{"n_layer": 13, "d_model": 256, "n_head": 2, "d_mlp": 640, "activation": "geglu", "qk_norm": false, "tie_embeddings": true, "parallel_block": false, "init_std_o": 0.00702, "init_std_up": 0.0358, "final_lr_fraction": 0.05, "doc_mask": false, "dataset": "wikipedia_en"}
MLP neurons of a small language model. Each row is named by its layer, matrix (down: output weights) and neuron, and shows model dimensions 48-143. Each number is 128 + 32 x the weight over its row's rms, rounded and kept within 0 to 255. Numbers have three digits each. A neuron's up and down rows have the sign that makes its largest values positive.
After each neuron's rows, "fires before" lists the tokens most often just after its 100 highest values on Wikipedia text that the model never trained on.

L3.down351:147095147150118140083119109101140095166141084121098140111147124152176109112154159047129146091153145088150113076086062079172122106125160094100118129119063096126183200084107099164101100152151144135158184104176087125124129118105092113168120103177146117137136148155141100125183103134127107149
fires before: ",", " |", ".", " is", "\n", " in"

L3.down183:153221150095172137120144072080129155160161139145035077131113174166176178125159080178108161123125073198141117161143131082092146080174174101149093183127134109158131115137126177129221063130106138128073124103123171150094172146138161127149098114085107087102137102066096106110146118047129117133
fires before: "t", "ound", "r", "ch", "ed", "m"

L2.down630:150144121159079109156110126159138136179101143086193103136138124194110104147158075164143121130108128189126137132124107154125144134130131142141156186132041109134163127151123123148108123101164166120028122168132171190138132106119108142082119150124205102155127104085104158098157183118095105131
fires before: "7", "9", "0", "4"

L3.down638:150122130148150141152127131122156134146148117082106103117124109162101196123091108143151144108126136146182181170077124080124135131108171109151163133132201093140144108152173132131061136126121152094113181171153124111123109106109082142134166148113122189124145101127167091094089142115100121119
fires before: "er", "re", "nd", "ers", "l", "r"

L6.down439:109162161108116124101136106134199100148101164110175043146145144093126108141174130088131115165088101124191139124101172156061079153080109119069166204137181141122101082146157131138129142078072145121123104141044172084130130140113083137099063139120134140133101086184118134167134113124135104106
fires before: "\n", "The", "-", "A", "I"

L4.down49:119174108144153154114149044169128084156143075135182124196104157147164133149115152129132107115100142187073133136161055142139161097215148054174081104137170096200153136167126146114150089140129113093146118103129125099134132117144126092166041127127116175140081064148083148183136101126129137103
fires before: " |", "7", "0", "5", "}"

L2.down128:190052038149125132171129126132170100099173166197099108115137087128162149118182120089071108135127118155118127096097150094095070135133128137160148051089132125116023173120134148161099140155147170142114107160117107149175141133137121097121114126139082157157109139106133146164168135171178124092
fires before: "5", "4", "1", "7", "6"

L2.down265:155141118112132156105214126105175129149104128113106140070109151116107111154149112114135130090183100081092140136136070096189104099123102167189123139149134107123110088087134102138111154140135133139130144114129103165137111136133091210138143127197151134050177089130079172124103119128189140139
fires before: "ew", "z", "k", "x", "b"

L9.down168:157158054175166147141096127098143134117132115167152177120170140159139137087096103181082143137094078138140055113140101145147152111155165206094122155112082122102132110096143076183179105140147152113137106102088135152079146097151089127053177167145088123177145137150101075149112080174139173138
fires before: " |", "t", "se", ";", ")"

L2.down180:112132152144168127154181106167125097107151091169093164156133167078153155160174157174104093150134080144105165132112162129150120046122155114057237115146196159143125118090129109138116143087105079114114130118128096134140106117095058117112095168167125130179133085152079122138129151086129161182
fires before: "\n", " S", " He", " The", " I", " In"

L2.down582:121110171156126090174130159101158106129101145118068109068124127100122130139096133191148166148149114144087154041114137116124206151115143112155105187127117091124146151154112149153099128141100107087138139086142089155092124099101193140163115120134116120127122117143111148162185161152165144048
fires before: "ord", "ion", "o", "og", "us", "ent"

L4.down89:166146153171092134099153128067176082116140111195161129176130130170080157103148167112072123131175143157118115168163112141125106102138108148114164129143127155137148117154121121103116131047179133134079162174165085135143126105124141113106130101122115121151118073143084151132109129122146105171
fires before: "ou", "ist", "is", "as"

L5.down479:165087134155119102161170127133140124085158060123089146155130127138216125102209178134111094150080134148125079118133130166160140083166088089096150155136161090143099082155077129114151129155120192165084095116117156079104133132153120185130158106150120134191147088148099113155074123141149138103
fires before: "er", "g", "is", "on", "ct", "ro"

L3.down420:151159211143099136138164089093105099096160121166191127099204128147076146175144130152171105089058097127054069094179135105131180113151138107123170135090193143159183139148105133094162132152119106144079102117179170134166087117091138130134106130139136124156114119070130136165101111130109187107
fires before: " |", "0", "5", "4", "6"

L4.down338:078103135117156138078138157073186109138180157109105144106176147147139130059114144090125147106203148121170082154069181159182164157136108141148192151087150061153133042126106116105144121112149034123075153134126194147072176099138097127128140130148129163135072071153093113185113109122107094115
fires before: "ct", "is", "in", "ak", "ed", "ing"

L3.down290:119109136162171152119178141122128179142091161117117108170120127106058186125132137090086166081155118145113126184155128128088114086115176108179139120139090077135146192085096128168052114135111163117137100068106132156135137135094128178131112085133096135063103103083129104124123173130177202169
fires before: "re", "ou", "am", "el", "o", "et"

L6.down188:064169192103098170132144082091144162131062136153080081124099118115130150113147163133063145150166149078111112081097123160155131127164085126137148107102115150152135112104110125158168135122159081120096177099093161114121137188144138107150164205151104110106109153176149117130110138089118066098
fires before: "oc", "al", " |", "em", "ed", "ion"

L2.down199:185083127134151109138097186113133093148148144107104166107216089090151176136159088121149155150105148154115135123138127145164139067096153155095120147106172113095157136154133110084106098075148127118133113115127110103114120137089087088132155072121173087138086151122113192178184146125135106093
fires before: "m", "u", "ion", "ive", "e", "ed"

L3.down163:183098140104132197105213114104145174139128142108134084107127150155146066151140130136122086084139064163121157154134094081149199128185081149148155139146143147111162100157134127093128169125191128155138102080176173099147096167121168143114107164092137150094073135133146130102116115145159138198
fires before: "ic", "ed", "er", "ation", "en", "ers"

L3.down118:117123099169074120116149170121140126229120099117186136125138110125137081111131151147105176150122100134141197131163117148182097134085090142091151134126139125161125082161145184102092177124095153167154095118091125111129125121138146164062155100179183116133091127157133146139127134189160049080
fires before: "c", "l", "f", "m", "p", "g"

L6.down71:081113143140107068202161151103095156145113206119103127150125147091189145092080133144099133157153081180092170101143157122114177118136096110159097110182096109112133123125100096171088162117145182114191121110143128127104138119150113079127116119096139101106104132148169140153132126136172143169
fires before: "ord", "on", "re", "ur", "ent", "ial"

L5.down555:104075116143118136107125099160124133164175154148114082094161118147142129161179128134174095137159122169120086106166118171163137139096106171149167116088168154121153142110123153100102187157170161156194151131149124131137151127072110141101100143138124153084122149090182154148127062131158055153
fires before: "er", "ch", "en", "p", "on", "z"

L2.down422:089193119142174108110124122133112113181142114155100122111126122104134099147149124132111095044151123166142161139096123138131145107081135114115148117162123204158145081118131117105169103071150159138161125119100124104171160072082088135128168168089163122119023162179075148155089108121134105118
fires before: "\n", " ", " 3", " A", " 1", " 2"

L6.down586:119063132131134148125033127117108137128120089084187143120180119130102191106102105111162093140127120149117101109129098189141110149161136095074110134196165113126125105142165101106131131120158131098114145149115172089138145126094117095126117070110145071101157114136154148149133103113095193183
fires before: "m", "u", "ar", "ed", "at", "st"

L2.down351:134129141149186114167136147072155128123118079111188150139149112190139155087171102132145108135157077129138071192178082133096069096103153146091156099121151136119182076158142108158103104084146072157150143132141179157117144131057095133093101165105141153127057116157071144146090157077091099158
fires before: "ist", "it", "al", "as", "ed"

L5.down58:110144115156113157167154137091191143131127074126132170127135132156140120152167110113180122156091147174130112070154064142089175114151133149103099180085084150167087200123123098151163165111115159111201117086102129098150179177129089092077129139091165159137146120119137108127157149108160144168
fires before: ";", "it", " |", "ed", "6"

L3.down581:166177158101124146108071172165140096175136165073157181110165092151145095113141150162115097154169092150130122100155174104168135084169188075129114163097143080121137175159157131101178076093119161099153205099161105138121115205103094122129131092090085091156069103138125150149163112104085158099
fires before: "ed", "ing", "e", "i", "ent"

L9.down92:114211165153116085096186131122107157111105112135094053161163122093111106070105101135182141102192083124157169163066107132130091176098145173154140144136129148104107106134135092106185165140051062063096162129106097182117131083114152142127105108097154175150127127128094090142172170126179108112
fires before: "o", "a", "i", "in", "e"

L9.down133:121122096116147151121155153122070114091116131099140096146129170124173115148149057058111094169168115183152100126157143111078117103155188102179102134052144118105164096103146135115078116115142157146171043087158107101058114153103070146175132108179095133139142156115101121119147210164179183175
fires before: "k", "t", "a", "le", "c"

L2.down329:162076179155158135135132172131120123097114156171125099147212132169114125129123115118131074092080144141128140083140158088163146126128167152163160215109128053128170148127089147053072081095082173128216104119101109096205130153115126131135166221185158097085169101093103163150112160153105081064
fires before: "ed", "ort", "ar", "t", "an", "is"

L9.down186:162152148142097106148176124089151189086116115151065094091133060091083110199123082088129135058087186097161183088114154110161132102076121111112137144151063079115142116151174158094096164085173122134125131179101105112160127122167177120079169134117129112099114134084131135173207130068102089103
fires before: "7", "5", "6", "9", "8", "4"

L3.down77:106129210128142147108100174130111169179117137104117038124091179191094142085108132145134180117102099180112093124174117179066136061164194108165105129084121112199128124105108115118103153181113139144152114088157124140133138135099127148082128137130175107139085078104131126114133171147166138138
fires before: "er", "ry", "ov", "us"

L9.down469:154123120168149026201130147121127207172131141132103125139105168063179140087126110153133168133066124109107167149131147153152140083074152114173105102126119151113120195132120121161086152139162180120095103176090118076100111168172147117101101174115130079145147106159106172120126134085143112101
fires before: "s", "al", "ed", " |", " 201", "at"

L5.down383:147119148095145102105141112156125088073090094126147137145102105180149092134103178171120133129117154122163121145061095097121135118212183133134111125082139187083118110125120119142131121121160133189130117166145164120172128113168058163168091067186114218148099121127130159126143107130127067093
fires before: ",", "8", "6", ".", " in", "4"

L6.down33:144085071176110127147110108135144110108135165146126149089160135120120133119123101085171123103146092132115137082072154182125146126111113143137109119086125117141140176130149147119126148090163202141085114107120117045111100149133112087126081166062139081139136082165123124098194066094133131121
fires before: "ion", "ment", "ed", "t", "s"

L9.down291:136138146101129096164122120125087187098150121123110125154092184158089144124150155134132166098126078161080190133087081163091103109178148147117110137140116124124123161108082052198167131170141124152082169146164130120136132153144084173102107161077173097100144155107117076135160134174112158111
fires before: "ess", "es", " \"", "\n", "i", "is"

L3.down184:144157145153168173108119063181156141088136107154145089103119129161084149177142103109105124166098101175165202158162103106175165148151173133090151165158207153158129100130123086096135140148119200153132088142165102080113105116063116125165099116128132124141122124133119141119149125114100113106
fires before: "t", "c", "n", "ac", "s", "it"

L3.down175:181114117105137136098155117129097151117185123128082158121147095125100101148086093109182133086138087133122105130114122103092134164167149150180113099195082157189172146116106126139171189073177174134106129126160171101083061175133153132091110102156078113130109127171078163167128117123123157082
fires before: "t", "or", "an", "c", "ed", "ce"

L3.down92:093091175126158125148150159211092129138073118127107138098131110098166136118138184180134123120125119133108104108071154088107133174119120183093160071144126153142184119038157123113138184125075096121136129109114139152137116108098171127052114151094137135152151141176145091169141078113150118168
fires before: " |", "is", "on", "le", "ov", "l"

L6.down563:127082074083137136121125100152064107106150185107142163144107099140146161087154189177188178119131117114097152052143125134103174144069158142183175117059074133118096077108097128112118143199198058165175149154109150130150180145075120167104153149139110159122143118096157146185109150102191082087
fires before: "p", "er", "t", "he", "id"

L2.down560:102139130170061127143101166126140122126142096109162166131161131165107117113122184117113129130092102130124172115161102183149140179095121166141097153167144106192169157196132148128129064097138089081127160126165108156140121112099185157120134148082095101139146141147119186176107124143161099114
fires before: "–", " |", ".", "3", "1", "5"

L5.down178:072061166158142090079064108181131127085112163076133210112152090124095129081188109129161125112113100134125131145135129105128107114170122054142151114138165143146136137052111090115108127177120112082159130128100084090092126099154163109105176166167109092143164136136206145088166104133100155154
fires before: "ct", "ction", " of", "ment", "u", "s"

L6.down517:092144156124149163136161189090109189154098141165126162117154120098136092153155073144164041105109123112119109120160167131150130099114132153120118157167137099114141111100114169128047092152144165113175179141101167220125173135171104193171069127098139133130090127084089148176090144137144123135
fires before: "b", "th", "t", "en", "d"

L5.down234:125114091119091168152127143136133097125106152107111086120124149094126164103123140153132094094177148121115108158148074194111074065139131157127142165099139130124214112096094097125138085127133134089034103142164134128132084169205168094152080100145123065114148180176117093084108104159186112137
fires before: "ear", "t", "ch", "ard", "|"

L2.down111:131131152170127098142156176180133111131144154141137106162096181108147165108140146104119137168117185115114126096084152116118080107142114099065181141136143119144132109136099117178166162104069102093068177146097121099135161166122084171097112132129108118166128113148085054170090103185114087079
fires before: "\n"

L4.down579:123098151095164148211153117157119148086105079161148123120149127082143123126128175096155156131106122111107169159090126143087148139151126138144124140098194061146111118142111085111085119147083114125089103122137175130108119097095076090112168161111151119144107095079140147143145190144076146096
fires before: "0", "8", "4", "5", "7", "2"

L9.down557:110155067164085099189159134081172160136148097141129129123148166169127101079114147165110190130122148163120084075110098090088067099066124156171155074171120147087111086146083136107073196170103142090147127136075093130097101172133158138081184161133147092130097149178082162139124153118116150072
fires before: "ed", "at", "'s", " 1", "e", " T"

L6.down495:129151088085140165120170103099129137152136101168124138119140185126168156163134092112196137118083167145146103109137162114192143102219154051159130168150158162140128151104147113175177136161082160145100046089140196163110076114136158115042107120158119142118127115114107160120094140098092136130
fires before: "d", " St", "t", " K"

L5.down126:144181060147180099102147112035093143159135144165151152140153116115080145111123152155112194143117128161102096084144135088135119136161129123102158150124163166137203100068152091143099107094110135138092075132210163105168118123127126129136123119101167154149161115152117103181126090162132094133
fires before: ")", ";", " |", " (", ",", ":"

L9.down315:103081093141123126141157162141165063100208127186181109189129122118099100108185115199145174131069089218129149143111127171138151132097118147222136180124089134116103121109124154087094100123096070178099150168141136174142102122143117120056180174174096112190172129063173113083117117129126120068
fires before: "1", "2", "0", "6", "8", "7"

L2.down425:107102146179109091172140108105123159155105119089109173158119145123066112121028096148103161131051146134135166095121116095111138166190154218132142088098154142130120181079153070128140190147099087101150143082065063059144144125106166146139088109085122224162128169113100132163127094144154079099
fires before: "oc", "id", "er", "ent", "b", "le"

L4.down136:145169115166119122089191145106114148143097137084196123128092131160120200110150079092158143133126135110101121108173154126166112090216128135170113131142157108140222092159190146139076089157123119134155105078133076111136132158108140179176079067135155166097115156105120165167152123124143209090
fires before: "m", "ew", "k", "p", "re", "le"

L5.down334:143113141146124127144081125101065140143114071123109143143131210122112120091075122166120135095139167112149105161139140144159092111120117074115129079088138219154124104088109128176104155142145113111163095140121168195109155101121153097189149120124202166111065145143082108102180131099173199116
fires before: "ed", "ic", "er", "t", "es", "le"

L3.down358:150125128142118092115085087120078131155079150100187111175123095108153094148105104185116155116151141172074169115093138241148114089057115111154117129137145135143101136103148119152141135097120183062128109113084123180152174153135172091104126121113134134174060118139088117160119138124136157172
fires before: "\n", " ", " 4", " M"

L3.down34:151094137156080110117189126168155130071097135142144102158170151119148120090122170123143062064110135087076209151094084113077118166151145140098154120149083150100147175149121155142184152134103106163124160119171092153148140112135151135165120144086084172070129108123168122135175081203133117158
fires before: " |", "–", ".", "al", "er"

L9.down215:173081155111094146135131150083162155079127137163164090165114126087126120177184168134085113100143210093126124109160092135087167146158141113087162117102135144121148141196107215134148168121119155147161105130063167183102209099209075119169144141129163108148100074134160162105124117144180136136
fires before: " by", "al", " with", " |", "z"

L6.down244:163079124133122117129191097121089180150163109144115131105161170105125115105085151149089130053127122083104085103105158132114126169150152111100096145184156129102143164113075078097116145156133089141124159141157184105132128073174170181159131070073107130086191135124111158123105134144118105111
fires before: ".", ",", ")", " and", " |", " ("

L9.down247:151159062137121158132148161133116160076164106177164104154106097149119102174152130116118115087100158129163114151082164104124058122136161084152147166104129066106106160136138094092079154121141140146125123108138170209157162135100099123093122208153087089103119175129088163147169115083110103127
fires before: "0", "1", "6", "4", "2", "5"

L2.down266:128082157191072178170180152127168164088142131145140168086124150102137092118133166146118151174145153162129155170069111113076048155119090141090100120138116135119225145093103110177095096115155136061133109092120110100131136117072167102123160157103101126145122098096124127143158062138093103163
fires before: "s", "l", "b", ".", " |"

L2.down444:078108144101134161098163097128114142122110152142090128093121166127146148124162146134054164155172167074143073132169132064086083139109178105115087116099132082158175091171091042187187097078117107173119172154120195188058112139118132140118145120085113126119123111181138109133145146094066127120
fires before: "s", "al", "w", ",", "ed", "ing"

L3.down245:091161120116109115151137164139164171141152114059145144098167112165091120114218134130156127136088183139151063208135114131142111063138126079136163067173120071128144122150095092095144103185115136127062143160141161140113175090107118128063140116076132098128117108128089119086137128133108151148
fires before: "l", "6", "0", "3", "5", "7"

L4.down521:122089182127110164138150108121100088106142156115145146091133091086146125105163132151147168120141149148121162109102103105125115133140103141167086132148098132122144162145164093091065164084171123178157114120121126114116127091148124131148143124087088111094125123145092177167118135120134131143
fires before: " |", ")", ":", ".", ","

L3.down462:127108184160071157134119099123187122132130105090150135133120106142105152181111133118104118103132148182120139129165139144096143133151161145150099068169139096171140208103079154169123091140099145132115180122102106096113141145131117156150159069170107143155111106114131140185095147097129069124
fires before: " |", "0", "5", "4", ":", "."

L9.down118:114124115107167156173128133110112076113063088053032136127153162140124073173158094128191108179177147150193107102134084160124128104078113123114130139123104195123052117151122110138125146123116085112168055168127109111154118114119134137137110133068181137108097183209113145097105142158124126200
fires before: "n", "ur", "s", "he"

L9.down331:115176118137107121116117093166139139100169109120144170106122145165127141090149101163123082155170100118081070140080154143146116098187085201125144125168177175127142143122097155137055139070103082148105114124139139162109121108129077121081157157124140085141138155058116153133190093189114127134
fires before: "l", "a", "ge", "al", "g", "ed"

L2.down197:128109072179087164085158144106148157141144186145156215109161084127049123122166120132123154104096101108134134137113122164126159112070113192117147140132169093140131127114135089129100089069145094095109136140122102129116104077110131143171130165096110136132114153164119112111136064152132084171
fires before: "s", "en", "ed", " |", "in", "s,"

L3.down463:135113219119158099089083144191150139100157143097196164152111166115142193128132123104096125158117144105196081168114139094101125122141151199118148139091125086175166140063167179086079144148137100134132151122125107127107067126124105156176130100115154104142106156123129130163144136099030061125
fires before: "art", "t", "ar", "os", "end", "ut"

L2.down107:120146127124141127091074109113120125135146111123164080121186105208105134124228073143134131100124066103086124114154124108169169128148112140100174094131142150113094118175136087153102131098068138141074106135143108134148088075159148162093153114152111105198137106065097115152133101074143061149
fires before: "al", "ch", "y", "es", "ed"

L3.down9:160158151152118085137141138141158137079191141114156163101125067037122168152063140096151167139134154090113144103100116123070074154077125174145084141148158121133151067094142111083074176091075117141115095120131130105140138137140148130093172156109156093124108115088162129127198069176091125124
fires before: "0", "4", "7", "8", "6"

L2.down540:112125114178198126185141179095081141164146155129101166109105132116161118129098096132111144129194123096127154137147113124142134122127093134159119072176145163148138123055134158106133179121175103100120164139104127107116133088092119114160170090137099097169095102160160148106100106083135155137
fires before: "t", "st", "s", "n", "f", "v"

L3.down318:114141142135165128153104193128168115120179140074153135135189112149072127085096160078134100078146135070134083111118097165159153109121145157074146141087069098100146136118168150111126113151144110135110079108178091128116139099099178111167194125130099164088100122127138175137126114163177137071
fires before: "ot", "h", "od", "ore", "z"

L3.down249:167111110090178149116166137107105119150198080144155180087118113144136117138106105160101133120157120122093147149135118087152130125136121134134149144130107094109116146118092113138148145137109134172138129140067125069152124064085146134151152040132092144109106097180069156116126068131136125152
fires before: "s", "d", "al", "t", " the"

L4.down189:089152157155097096109118111139140154153122079207118110091093199079133180115144152148120087163145100138137131193109093137108071086124116134163124108147124080105083172168083109146143168181118090125084173102092098192127072075134087114087132133135062107171134157110112102147201141159110122142
fires before: "an", "e", "il", "a", "y", "al"

L5.down38:102123171076151133140186134142142126101170173114096122111113197114174175111130130129142214161121195077162098118164227117166132166180166113149138099183131140091133112101111056106131152111149106142078118214143158127124087114155108084133056120134104079131149159106116128136049123129134107123
fires before: "ed", "ion", "al", "or", "ct", "iv"

L5.down162:180196120129138130155088161179108098153132104123128118099112144111090116159153067164147075117118075186080128153132128126122147100150099163098146101133156107130110114134110138082190121141160117161035132100152148149192126126103126133189091134126105088126136085133137112045149109121099152161
fires before: "ord", "oc", "r", "ist", "ed", "ess"

L9.down544:118119114113155112092133158147116177147129084178082113125123110148141081153113108154127151158127075084174132147128114144160124104138082133124078166179116123160143241150107117153169166103162147091075150072072164069176107101087108070135140119169157110130135077098102138106161092158146123089
fires before: "9", "8", "7", "4", "3"

L2.down409:227164114085148061113135139078106073150139157155109156158118184086198113119209146063130130122131188154168099099096107040159155098137140128134126127105095151096118156087137142127136157133157145179129164091231110081160139118155086139145113137197113117166152163164143128138196080171110123088
fires before: "\n", " |", ",", "."

L6.down16:092135146097078112121105149103166124148202108154147096137131114074128102094121069172072150097126139129123100115108089138088114154116179150078155115124146193084154046103141138119188146131057109083154101108137157074149178136094192148132126124097143114139131151174101127108115115129175072150
fires before: "e", "le", "id", "ent", "l", " ("

L2.down185:167155065118181097161196102154139185184158112138124085084148127156135155115116119149136120101081156146091160127121118109134154119081150149126091108106069106176089106129126192136124149147142130150147179117103165138107113140077117100192209165201138089133119208134101145123100131102100079137
fires before: "r", "s", "ic", "in", "ain"

L4.down48:114055166055099178102099064141159173100111163175125108121159122177130181107147136244154133113072193099138202145075103164125216185115100143099127135157129104108137128112097118100143107151111172132116091120153076087110111078148101161097116131124149087118179151103161129037142150090125142139
fires before: "re", "s", "n", "d", " f", "|"

L4.down345:109163128099117120131126142094158159198085175147101151123082182122145127074079074209153201123076099135098112142069161100114184145128123101054108121156163108050153083134071146102118171108171122051142130083117132149092109097126165091120171102079137171124118093079096081195119093160184144111
fires before: "ist", "er", "it", "k", "l", "id"

L2.down563:145115136141160131158112117057147128139097116133117169086123160113123106112133160100109145133151166072155086134163144137102105102074120163095160164090199133122082097135117158129106132150049128144186183112126146127080180132118173153177094136103107128131160121149132185079089136169102054177
fires before: "n", "est", "a", "i", "s"

L9.down109:123149137119159107069138084155165158084137152154094170101175081136154126150148102098107101126079118138069109139123127154061120148098141121116066154092061085155148224128061180131106176119121086092096190092138137132126153138078141092127166127097129092117141100117090168149141118117170142148
fires before: "0", "5", "3", "6", "9"

L3.down201:183127154125129113115163087172137080097102104153145131153124094069139107165109131149109137137252128139184097094148077092138104138089124130199080138152105169049166157071184169091141128125193118152089084153116172139175142074112081129104147081136102100137143152168144147143119102098139158107
fires before: ",", ".", " |", "\n", ")"

L3.down503:120131150117125134083099171109102191161153158125083127099154110117152145194123111149166103164061171113096151099136060098124112132090121137138122100155147155101138111148145079097127165129138108092153159097055100095140113156103119106121109120122085112134109075166061146196157117079108158148
fires before: "ion", "ary", "i", "ed", "ies", "ation"

L2.down16:157127084134135115141155134166130072118148154174094196153130145147107095178107168183076202075168143158121075147105110149192115118098102107106152164107135156070132124174197108078137078096155122126099092131132207178168145096136091182076070120096121181126134120117124127106130108092094109152
fires before: ",", ".", " to", " and", ")"

L2.down159:119133116138113110166137152130103128128144128146128138189087171132166074100154166131071121096123140124137164145089136153181082097134101132096156161142106181140144100149171123134155114113111129065120148147142166140122101118041166143129123179145143157150068192157075110175118156132139130176
fires before: "\n", " ", " 4", " M", " and", " 3"

L5.down102:115139153091114143148126149110102079134139132190152085142175187069136115088096144121121112051089156203089135109102162044155120043147128120135121144162093114130161134146153113097129116118124106096129097108142090110150076189151124128119138138180145109107156121198130137150104094086083155113
fires before: "m", "p", "iv", "ed", "r", "ies"

L9.down382:172096094148160147151176143092169151109140098227152106099114157156078085126141180136066094078104144143093160107146138140157105147085118142133108095137173101141097106188153126131131092068066166140104136159099158146151099132152088100102133162145094135083106138039076122221176128125181124080
fires before: "2", "3", "1", "4", "6", "5"

L2.down252:128122128077089202138079176137159153068143187113095113169169100152097125092080184096138106055156090119133127109062185164186148167123109130138113140094094086109145146101109168129106154185139132137161119141149150148140138122124186102141104175101174129182073101093192091110120171106130135093
fires before: "ver", "od", "al", "0", "ot", "in"

L6.down375:123123181094108151157144129134117124148131137112115139125175081056098079084079116194110155084101175148097123106110176112179104091157127156158108139105153064159089108137107085155128138176132121119141079158128129143156097179060138132079210122116142129138135133178104161181155098152142094154
fires before: "l", "c", "p", "m", "v"

L3.down116:158186073142134149177126077147167159125131171127087134125157062098091082131144123146117143121087195138102094167115159204101146122096136065113126126174088137118084134120134142159076094153129179134064087111097095091105052146118072119202131094108123112123121089149121148194164135116160109146
fires before: "e", "ed", "s", "es", " \"", "\n"

L3.down309:155111141151119134188174125077148165173126107156152092116092152110083189064162168121096165088153146133165166138094055118092135070131154062177118128168058129179167130125130106128110141102059169115120109132121062149167166149077085109144131157116063160090166085109089137141107136138143110115
fires before: "el", "re", "ed", "er", "am", "8"

L2.down420:167181106120079147148090199131140135181096120155164137102110114160113086140130104165128066084162106139101181089128148126137116134121095144105154113121141091125154083092123153140100131132109139104158192125138108113104182109156126147114109120136162179093154133084115121097113137165118072160
fires before: "d", "f", "t", "p", "v", "y"

L3.down298:088120139142059145149069115131090125109069145124159168107190125149139127134153126095132161130145149186103176133129082188146107126081100143134102160217200086157107116175084131129141111124149123134109065075124153137156113162087153153175142105127150141167126082141151177138110131098139080118
fires before: " |", "–", ",", "1", "5"

L3.down82:077098103151123108194091157129099099157114111125058137095165103170150139149171132136161138038145204138162079136163141128140121090128029126088145084189163131206129082061086112124099195090118147146130148090113138169063129125155157127137130113151122119140092089132140112088171166173102196151
fires before: "ed", "e", "ion", "or", "ar", "t"

L9.down71:111178170143096130168114102070159141208122148157143126101138173089111149136095122181156153112106128142123151107117128147140206067132132078102121121074132101148158084148080114138145124108112209139040125090070183119152131239189152130124116119164095127109160126091138120137158100088150135154
fires before: "t"